config.yaml
n_kv_head: 12
activation: "swiglu"
norm_place: "pre"
positions: "rope"
rope_fraction: 1.0
parallel_block: false
init_std_qkv: 0.0272
MLP neurons of a small language model. Each row is named by its layer, matrix (gate and up: input weights) and neuron, and shows model dimensions 186-313. Each number is 128 + 24 x the weight over its row's rms, rounded and kept within 0 to 255. Numbers have three digits each. A neuron's up and down rows have the sign that makes its largest values positive.
A block is one neuron, or neurons of one layer that tend to fire together. Before each block is what it responds to, as a language model described it from the Wikipedia text at the highest values.

Middle or final subword pieces inside foreign proper names of people and places, often in lists or tables, e.g. Shu-T-ien, Mate-o, Piñ-as.
L4.gate636:138132142106122131087118168104150113124144127105094130145143135131101123172143123129099136117117128141108112173122082169129137097176155154115111156074127144131168109128109108122135116151088151074124149116166148134157098107110141151119124154134134124172110108154090179136144100132145122111123111148110116148109132132169125114104148141123127111165122137127084136146103168137096113118119
L4.up636:177147085107134142113143140162169115141113094138179133148118146143144143144110129148108111152129095112168134134109129093146126135087117114122072132167122121173154119111110131146125087118114129122143156103144143162096107119128112124128131121173149120121116120099103148155118149143081156102124141146125152124149171142125150127099116138120144141140127120159119123122168148120151123103126

Final token of a location phrase, mostly the state or country after "City," (Denver, Colorado; Boston, Massachusetts), plus its comma, and also endings of years and surnames.
L5.gate226:102107125116108132160119174080130128120102136165106120136087146129111163130141104099101098163137143148111113139120095127123071159170170167170133106131153094142153157145134110112141115110127136131122141115157101092117125098123092096153076113101157143150110137123127080133166092115101116144064183163108105155122154116147123113086132153133136134110160135137160143130118110104143121105123
L5.up226:134155149083118157119129187086157133104111133142143140173150083130098083140122104140093118142188138166111083122117131107092078092169158147099109099151151084134118137142180134099072146125173121136141145188162092138189118151116128112159091086125147156146116150179146151136118125110118127121123086131153120109142179084126125077109113161111173137144111161165160123151112130109129157138163
L5.gate636:130136168159128159115120125150104102146138160130134138143098099159161113150090123133077119128110162112109116144138104135083118131148139124147113122132165136141116153098115091110145135143136191155159125091094115144149083112162112165121123130151116129109109154165144118138086152119102132161085123128179092135130108109101140109135150173152128131108136103113151089112138111128134106102139
L5.up636:128086132182094133130126122139120157139118147137132113119107150083099110106135126089143140110144133142132123138133120146100118151143146182129125117087173093110128158115131127156104107110115150131122129177163120141135099113111098093132100145117107113106109097124114127137128122101117098147148108093111117140164166125134135139128126150133085183106149179119143169141118153155141150133116
L5.gate1602:104169104125139135103119133116143097064112131150106116131135114177106128112129108175132128087123150118148178122080143066081095132116116118121101088139075109129131129149112130125136107154171106149141171126152114125146090084129135140120121161147137093129128135123126098124117123122106170136087147131107103178110144112154114122125079178121102088138152148096131157122134149146174139110136
L5.up1602:098164104109116125124136157113129155083085146175135138100133119128119162137128096132109098140136100123115130132130126093137081110134123126139144092127161169115115141132101119095133102141147126110136141122126098136149127097165109120124161144150125102150115102105099082150120123126153133098119131166173113100139122131148123129146148113135094136151185149124102118159102101108125135128171
L5.gate2043:131190130140122141153137117090129153131111150153120112108158122148113120152132168143137174135121084143092159100113120154125125112125123083123117115104118078126126160102128141144159119142126135127121108145160114122112111086125114125154111137157139166129119108163076145134123169102138140102149111093162147111156148096079122116133105185095127141105149136160155144128139116116169082116132
L5.up2043:141148126151173090106146121128120155110099132131181126161097121102085120145132127154088140140165179102173127153145092132146125091134138116143112145145124113173099092142082116186167109140137156127091120114159165129117119165136133100139146159148100113121140145136092113106118123091139149100103163103110111082162110130101110095167094154077154178132095135115147178134107110152125155164098

Second subword piece right after a lone initial consonant letter, mostly in Chinese romanized names like J-ian-ying, Q-in Gang, X-un.
L3.gate33:105102112123116140139119156101105106089142098136149147117130142064143126149086143133109133113157117167145123140132162144190106117111106147136119127084083148139104124134111131156132143132101120129125141053098124151116140145145136075148156143154114106145119146127119187109143139110139096080108159123115138098114168149122104085149141174092143124162119148173134116100128095145127151141096
L3.up33:101128106068132135109137150154061117115142081151115193110144132115115152106102113140127113144128127136130095144099091125121106151141144120102120141077123104154154134107103144109108104106139136158130159141108114153121105120109128134138098117140093147149100161136106175162104146091109090114093133105107145141149139112092095144150110162109151136138132136160164130168140105117160133115099
L3.gate71:140129144164133108154130150151099113171115149104078132085113122109163118153100147117128104102133133140098087142088152133128155108097135137102193131082110128126122126104160142093143097108120139123115145088110154156127162138133116120121119162124097145103143112133151117150110055125099069131100105112135093112130125138129115134126137128145127086141161112084159137167101125150141120122096
L3.up71:122156141147124172144154177130127148142126130092117167122124113145148144142139173094131104109125097115148123182113108136129120154139121173134158112132085136137072124128145144103139148136103128104127116142147086144155191139080142128127118096157131132139153130131144131162106134089133121139097093148130149138150107133113118136133112169129098069119083130143138125105132125153109120143107
L3.gate120:101108162096136143106175109114120143140095112135128113091156110120131154153122131069145142137155088140148127143119127132162159198118138142080111112091090158119139133114144133143143124137101139147148170122136103136100134134108122154104123137158175099120092172108125152097133102129156128095141130113061133162177088122130094136150144087107134099139137116135095116189162123148154136174134
L3.up120:106110113137130163149154170141085133153129195132118117103120143114078156123137176088151159088123152113154132136071091157124121110169160159132131143094088069118116102109132186134128111087098143138127121120152132123111172102141101145132125108114167115094131124095118138117173143138116105143142107123114145175144102150139132114146140125119130147131118177106108093138159132082113115065157
L3.gate282:104128124141140121128108162178126122163136101126128137100175178162125133094092114134139133156098147127149121162069174139106134109158109173133117146090127144135136129155107147122117150098120147101096145131144140095122111154168129109106149139153126137083106144127118086122150151171120136132137142091115142162156141050124117140129160136096115140143126130127082164135142154134147105102148
L3.up282:122100159080159119165124081154160126108094130150170136128121141116132159145098129131127135093135110136125134085117134138117119115097134156201112160117098127157162082114102140119129157150100144126121127133158154120092122148135160119176092148150156154136138114108127088165111136094118114106131123092119142157154111100138121113131131123137148113163129123129124113108126125121158127148108
L3.gate377:147097130120160116060152122112133130098133166180149126120111180089132118149187139177169127125130161117127108160170120128129137134113113126138146111161138094132145145080136098111149119093125106156118139115118166119137111130150140120124109104139089069135114123091088142144151109145137137087078095102095098121127146124109133144106139144152169137125150150130126151158135120111117126122124
L3.up377:101147126126132129086132121130104123122093141134136111162141135138103135143104140107137117125126127156128104166101126120153155156134128149098155098106118101114148115172115139151085077123098146107123158146146146123128155136149167162095136127127138080133123138128109160180128093141112113081122120127112140141083165148142153149115099154124158119146141137132132143141137160148144092116128
L3.gate454:103154128155129122114103143122151156107137116093075109136155137149088134097151153151071144132106118113104099129139137133079154133163169112135136147110114120179094090114122112141158148116123145110112109155081117118135147142117157133129151124158129133139120194068120130121093163101124130138119184142093135168140115087134117140125159133114158109109103165110120117107106146109115111128094
L3.up454:138149118101148130171148115113040128113102169172089127112119102119172124134090135123108112134137121103135130120128103172139119143100113105165110125118112150165140141120132167143153171127130144108101104075145144137095119166124100183083159105110120093154102123134116157146121159103158106102146103124120109106120163123149124126156109159123140142129144156167147136125113128104139153151132
L3.gate518:114134141168086146139099113132129122092143122134125123104095114083060112106065166095125149126151112120117137177079098113121137133162126143128101133156114107163151096115076154168140132163155146070177136118107153149106137127150104113130122120167146105155110153141103154136134144113108146125056131137130144152087162110125151118145080174092144123139121139161080146171126159156143127097098
L3.up518:094128080115122110079107156083127103133133119087090113119115166117100136108122158155120164114171079120118100146060128136117086099151127142138107151118131121135127142128070140112117112127136128129114143134115158155140115153146145084118166135156123137093101124106064131127142145147150131111121128107110130101129191131144107108163121188067107119095138170123125128136105148129097141116131
L3.gate540:147124146138130133172145160177151105148127141121115160138112125107094072189087159144116167136164130117142128139108131147140129163118200148121114136179093166133111122135173134096128161130115148110129120099104124066127112127104126180140179138135152136125116146135132117121080144115072139137147127158116138130106138147114074125097117156172129130166134106162173142149114137139144176116122
L3.up540:126112122101117149116117191181097120071148162102171104100143076100137105124121118134107136131141160138140150144135133111164119120130114130140125115123103166129123127143146138097139153122127129120169110086092095115112163127111092149115129078133138135142095137103092159188086117118115118124107104132154147132081082140122109130162107145137092104117151140189134131097135137144156148136161
L3.gate809:132130149115093118129089140143120110126110096141139124106127149122095114134143095148147075144148095126124103140118119143113144085118121131131114117128144109135167095142111131080161110103148139110096144149110103107096143095174137147142162093093132086090166114130091120059141087124142120134128152085078140118100103127140102133176153136091146147135149135111124126148166147128130133105130
L3.up809:132141112101119085128144144162127144113128159125096127138122137119143112149119146150116076144165080116103154158096105180096088088152122159140108151102144082159130120096123070144108135102149158093144154118128134115113097109162154146113155113109139086115103127152099138139122086110131127142164147097129168155143125162134150119129131128116161140122120126124139133120099152137129107140116
L3.gate974:103157103147134141159145155123075133121130143091104110126146105118119122118147107131132101141116127067125116106134083158154136107139145097113103155139095125136155112098153140104110112151125135134104138137121156083135090093127160135110116139123160089113085132170100170099147094147136089102077160134162153108128154150134157166172171129118105111122134130148126113128120089142131118125102
L3.up974:099114120133090140129133150135091134133099116132098105118153104108143129103106098159168127116110107088105131103110105114146150107106128116098086173092127162132138129124140133056133097133124119133097167139114150103123137088150128139153153115126147155105150151134094159119180092137115094100081107143110138091139137150128140151167140127133151143142132100178103117137145100148119105124090
L3.gate980:169157126113147134080127134109061123145091153139147131128083097109146132147091149160158099130133066159127112114148145106123168131165186126110163123084073135136140156135133144160146153129156097096083117128119119109142128114084124131132074153128155134132107131112125151131158102144124112103101169106141115171138105125115119117147139135098121171086101093139079099139157156082134137082106
L3.up980:170182131112142150109139115089055104152090107106151163116081107126137148140076152136145084125131063134119105114140159124099176135144156118119177138107091149134136168105118121135154157127143101122092135129116116120136121120069142110127089141170131133106123115121130146140176121151118131139109135122128096175120093134136093123130124133122157178087113098122093118124166165097102145101110
L3.gate986:154134103108144157099121155124148131128108098112140120127117139092122109125114135162127124134121157150154122171126142112137116100132137128092137119102122120142098119135097149134106138111135132155157140093152130117149129134196125073123127117149132134161105134145110158139139129104136117109083124106163140150085176122128100091144178214107143107108120119177081167129088153107143130139154
L3.up986:138094136101149179092132111109125137161112068139127114107103122151143125129090153153119102175108124133112157153130145095093125106099152147143111127130104144149153126148085160117191135105142127129098085100172154156137088115149139098111106126139133105142103137139107125076137158131136143116142109132122133122126158103104086105193110120125137133101094128124106134113150119124104131104147
L3.gate1174:115128099110136146170099114149117124081159099138128119113172132126153128128099132115143151137112117111164103093093109111140121168136138118145138140158085101163086105134111096099124112122166119105180107111121118117163112098130115102128122147142146105120120139107110116110147111081126127157128126147190112101097132177095107104129089166137141154102160079138155140157146143105061157074105
L3.up1174:148138101104107120104098127153132087111119101145112127114165120135147090148150167142136105142134145191147129134142130128137126164089176186153102172114108116107108105095169095129119158112111078163107100126141104136127113138120133151102101117105115108166148124120100171132111067139163110119081092125132171121100117168129147144169142151120101108134141119128115109112163110123100123133132
L3.gate1239:107121078133124148100123105143127100103129142139120149094129139161126121130127139111130138122153108104121137133092127145129152136158079154150101164088103116129147125107130154137139150171122167129102174096155166130127153122198123100124121175176116109115133128087136135118129159165067108123184137149098076137157153162165121130133134098116122108132117078135166077109164136174134109124151
L3.up1239:097128117116097112139146157157131162085118126078150132121105144187130120124153123130134162135169094107134114134081121149157082137121113148148136075168104117150109117094116110081099130124142144164123145137132126162123156136170157082116140111170105110133139129124110127123126105114139180108130153141128075124147090119120153156110133103165142134141148096138152142157158087128114139118140
L3.gate1361:105163154104101113150114099140125148121098108106119136094159120146171139156101079126099128105156087185147131114106147143127122152122153162110138106143119107119110150111090100111122091083126114099131141098153143105124155180150132143106186151098108149106114171127151120125115107165089104129111111136164133100123113115154115151103122121097128123164107118150172122109138132131110129087134
L3.up1361:087119140116127115148126069164118148121136120147133092118127156113101140090087127153147153125146114136078092138174129084106151109129092144140135134099099147141104193122123080146132127161111128162158185133120140148135135144136121095125127120155171167093112103113083137106101131139175129123165125166156154129117145130111136147131145169123148106136102130125098176118148139103149101096126
L3.gate1605:138131131120099134160132131134113128117122141109105117100105061129127137115096121176082118135121127109139121124080158112140108117133154133144155107120175143104129167157118133142118184136085152100089129064106125108120168127157119176140100164116122174136131168162092167127131173179136115157113144125142152098157153138136144099100110145145103131120118114136136139139105159125140116145123
L3.up1605:134130123155110109125146179120119116109125165127124142141122135107135143081138159149104118084139117187108153118162153160099144107146148159139081089128121135097108139123132104137131182097063096114131128109128121159153097107132122152120106108120106133115125125112124118100102122127082166123114120159118122121162147110164119091142089131139127157163164138145108143127185092142139170129156

Fires on the last token of country or region names (Czech Republic, United States, South Africa), especially in sports tables, and on possessive 's after places (India's, Australia's).
L3.gate91:119137154143114111098124098084145116088158148091113110111145140143154175103151144138093146109149165163117096150180133123139107108144107155104125090152100146112091115126109094113144082145151126166125108125112111110140174133152120158194119166172135180128102136106138105143131140118122108101115082120103099130138076112150134081134105124110128118119124095111106159103141148118151151107146
L3.up91:102165097181095180116128137114108148141138144113165125138142133129159119136112116140134104161132117126115142132116147132122168157137113113137144176133144130132151150097127161105127115105125128132137128116141132114117142078110129113144163086146126160125102116150122138141096143090126192113081075106143181135123089118121161126106170104143155126148128117151121137149146135133124094149129
L3.gate197:178105120160109181088105138141125084079153115133152107100135161124120126137126164167145132129107130135138116080092139095118157084140138149145164073091105148110103147133115145138152109126125106160100094096132120135142145150127125148157143140118140065129132113099115117110153127128085102103184129147132123121170125136161113158149115118115129140094154131140120145151112096158124148099133
L3.up197:099125132130131114165133138102120128094124141137173068096134090118118128146109123139122109125121132135142117162111112097145119161159138108117099111121107168085136183147129113122139139137121150135100120137086172102118136131156108153118140141127143125136107151180158104096088135147162139151070163077156139133123123133155201130131136136134133115135154067145168141157117138137159126118171
L3.gate222:116178133145116118139083133145095113130133120109105104131115110122159140107099087121136168141158099128107147170148107132134155112120121124173052141129101091119126143158142122079118149114108139074136155137083117092137122118123154154150108129123144091097109145120113139129124126142148105136140142074114111114091131115142140120133109091114149081130116125112122124129136087155137134094072
L3.up222:165173085162159115077158160129118110155113145117116118129166132140134127105119134102151127143157074158113136091136109133117117111145155077127110161111125107131120135163147104061108104144133167119144140139123085109112156168140163138128101134155129114085111146088133143185155132195153125126125127134123094093119113129128186151169121100114120110134112094128152128125130127123138120141097
L3.gate743:122140128192115109131100133104124154085119091121120154158154158131095117165132119080119171131156095143128147104088105158123074105132148122135104103100128140114124147123074129102139133125126103117134117116110135128152156146160106129145119111117152143100088097136135089143139104128150069139108171122139117152130131118140118122110148133137154117111175162112148106116123125102165149123142
L3.up743:131137119163148112149162121095149139140108118132106106154142146155125107133118145184109095115185171150101137132149128116114088112140145077120106129120126116088115146127118161069179100142133111100130126155120073118149142097098083129146133145112128125130099137103119059180146122104104147196107136155106145138143118113132147091136120155113136114105156106146113144128096120164141166130144
L3.gate805:115133129100164105158141164134059072118167163127134103143097136136137128122090122145091081095117139150137138132094133098144130113095103134131142107090130127094141132132131098145163088097129180162119138145205147124147137108147151125119149112131122118146153134090142118135109134120125094116147121154161076136100139152136133102092177119078103117117111121111102136132133159119142127164135
L3.up805:144136137134129126103149131120141098130088124132147098143122124150125123113092164104123079092092148151126137124190110138062111109133094146123128091129151151098125144139108113162142123132119159125116134129097126117092109116191181068110113150122073164063172108104123088155173127109147089126127111138119126129143100148134179148154150079116103154159117121103148110179068127177111136112133
L3.gate838:125127166126125152150140170103095150108107147169119085148101160144123147138129136182122131102110128104115150074112127164099154166120108106119136104136117121116097132099104159122137137130132109151105146130131134102105104096125098108148103104135142119143143120180089103131135153111117133111132145114109122135108135139168144125113154153111123106114140164118098107130150131160134101096117
L3.up838:098120120078121151169090161131066118107116097149114145149087119127162122138134129118119101103095121103100118142145122128137112114146103145134135133114113123092076095078090115104098103161153132121098134146153107107116107126103155155108065174122148122119135172101109093126094138135119160110108151089112122103097133139160154190159120156139094132102151141113121098111155146141159123136148
L3.gate1017:110062103153137156114104138148142146164119127170134107109152178107145120136160148134108160179117169158120126177113154130142137068124088128108155102150182165176135137122112146108157095136111112114124103137153157113145166119165098150114127124147129131141147131154101099213152115118181162157116148098123140112118090125140150133118088101165158162121127115095132135117138090119107137124153
L3.up1017:137152093139129132114114119108132113119136111149138151109169127177131185176118170165069110103141122129101109152090135142113152164132074136111134129139141114133141122120163125081118151169087118146168193151135123106135123056174107118096115168145126091128104128106113118120136126102102130157098174127132131108122144141149143135126121126173125117084111097144090117122140112131141135095138
L3.gate1094:102145155102121119136108114109128098142109129115152145144144124144137095120122146118158105102138119141131135104131122111145128167145165118125128099134145137115143131131147098093161154137107179128160111138123142125095145102110137110089094122102168121161118159107120086109109126131162128117109180111089125116105142057180146099109133107121131141146133100131165145140134157154130126119065
L3.up1094:100133137090124149141119123062117148079131115135162146173122141122105135135099071117142112096136115116122144159125186129142082129140106109143094118155128100129099139136156106100182142118109097183118126133133139086150137123102085124159113106106157133100117157136132114130151107146151124156132177113132145130100128054119119106096106156143110149092159113119160136124155169107123140110177
L3.gate1178:144134173164101133112120172110092152077132147123110117138164131149124122133163161144135140130135126142120126080156064087108084106142142117143124111113151153102119114114065128124147174128145155135147107150131100105122093175119150146141161121128116077131122152135103136147087124171079167118123135131156104116123109089130182106120159117100116067133136164156130170099081130106138127133127
L3.up1178:076174132123112135117082119152149125126162156154160127101123116166163123149175125131157095125146132165129124123135128160110103145135135178112123139110151141085146116129101108145127149124118119119065089132108107105110102132153165122101130103114128121096106128107127123142140150156123139142134120122170157115130105098138164141129176063104108137152097146130109134110112116095154125136100
L3.gate1243:152169130127176174106129169099091108130112127138085137108131112087143103161150107095108141135100143129135120118127159110126128147105095102135172141130095137107136164164105135109098135136128173107117128155100160114160181137129104126127113159099176133140111103135156082105143155103147121149138170096145144120161156173128107167095145108132145106104152130125142073131099121162165139101094
L3.up1243:129134120121075113106097159100121128146140170100114100114110123098066090124121131136132172141113174098123142126110124096149134104124070156131095105108114125129074116132141125151172115120109135152121103135119140128122154098156116108118158133116125170127140104115157124142167118121128103110117119130148124074142143097128117114114129116182144090145087119146108127159134103139151107120125
L3.gate1307:141153151174120151145135155139121098114122116154129121151176166117110163117143182178118117150123121108136108165115169091135137133086110112127132101138108133156123140143114151123152125122105117117103121126123179156185132091150133113129163139158078077104163145124161126139143144140121139137143179127107107136148113110143133076161113111157163109085114104145111153153116119121133151108090
L3.up1307:107088135189130120120128128179130168131183132133089126101096143151120092117092142102127140084114155178140110180127136136169102120152109133131107126119109118113069136125148113112163105134115150158135143137138099118135145137169092137163140117162134105125173163128072126123141115145100134114159139113133146131132122202162146108132092126164101086137155079130139120103142096120129137094121
L3.gate1523:136122137111116106133131117094084144114119140162134116115162171124133138118115118110118114104096168125162117098124165122135095150151138118162127150147119088136129154153122152142152158129137144186133119140163154146147153123144111160160127105101153085125141147124155105113169129146136119091131121139111095154130123134142147129095141174136154145116133136178150160155151071143132135136135
L3.up1523:102104124101149129119133141115129135142130142158169143124153110136148158110132102158146126135109179131116113129170096127100132145165138071168182132148114138183097168128121139120104099141111129149117103111117153122168136170104116103130111148057139104119127138153125121112140119097147152092153130109135091090131136112133145113160137140121091108148155094112165140161179104111128125142170
L3.gate1638:164131122162094164159118166109116152133139102144137107152148113118103178134133144137107145103151158094122118131159109102115140112150150148106125104119119120138136142146087106142125123139098156151118141127117156120155157145187143110135135155130128160082116137138108152149090096094133158076162143085175161140150183127108130095113117161121131133132132114092107121123069143132155108127118
L3.up1638:156129139145098186155128102103116157112104159119171104127140138111103145175117090145157136066146145133147126136125109107139143160125119119135115119171082158124163086092108133156159149135128114124128073085129141130137148148146118110115166184145140101111158141101140160161121155110135110098142177131142182103128153140120121137101131114138129162174183105077114141120123144119129124123157
L3.gate1710:113151112151143154090122140136097169142085128109120125134137123165103131087134139167140133129179120161162159174102134137093158136151123129142137126142127141121118101153130100146173091148119145123132146126124120125097113123142118084101071139097169107151099110103158131085134137158106138151093146127122078115167160147134134102087150112146123118126125112110137106080108135122098139096136
L3.up1710:132129112124135166131121132121051134103138124099166116085121116145111137137106105095120152112135124135180149178131149136121137119112132124174141112105127160094148125110122113141127118110127125123111113160131116136129151144102139125130108114077102108145108139109167140134134162111130126133108115114163125128129121095156125126125091145124147105156119134169156105097119111136150130102107
L3.gate1990:137121179141124139117086114137091134133188141136125133095171147117109128106142126146133124103149122160112147121074114156117119146097118135132157071137094148120123083095116161071164091188096086146127062078110195151139147129145163136101109125155139115130108124095088145147124108111113146099133150102092110139137121128090080144133129114181131096113103129077144112150111160130125122099112
L3.up1990:120116156157102138119132137156126159114162161132104129124125120093148102126124159128109144116129103135118130132113112155119138124119107134180142102138107079109122100151114138162100150190106102123099126153097139137132145112126157134077126097115125088120127131123073174135119129111126134143113113111130074129134130135139093108154172172128155129134156121140117104136138102105081131138129
L3.gate2020:103117144141091127128114123115104123091134158143179143088089148133128142119126141150091093109156109166172139162107149164106130124121143124167136106170113159105137127126090115117186104113149130170088107171143145134114111140155121153085146113099144084131111127132130132093067118094139116111149146136133130138101124125135089093123085098099093144084121096157092092134138162154162141132135
L3.up2020:095113103120119085084139113143126097083182161138164126144112113141134125139135142128102115109152058141146174146146165130119159142098120100124134088143082127097147142135118092133153094124127130143100123168149165103111112135171081100113086074045108082149105120167125123099115156133117077099149143149162073146118107132133117104098110124084089141095136144153133102101121148135179123120108

Country names or their final word pieces in any context, such as Indonesia, Slovenia, Brazil, United States; weaker on table pipes.
L4.gate1701:123140162136110122093098172098109125056152129133157150153124119124152156122118119151101145098125172112124166054152142091121110151136107123122124096121095153085064136174113097133164094098163148157138106114110158111160176118109051126124097118112140110075144128096139130090147099109107158118120153128111144112147148107107158157131156147118132150137121136130155115144104108090115136075132
L4.up1701:147076111146161164123134093120114075162178134144160121098144158146125131102108153149116146109114172160137168074167118101141111105170141113139113123130114158143098138095119144119136106100106134124137100087149134102126150121130110110132164107140108152126143148085120124145148164167137128077123134125154148080131108152166126110115126109112148150133131117138141149140093138176129152181120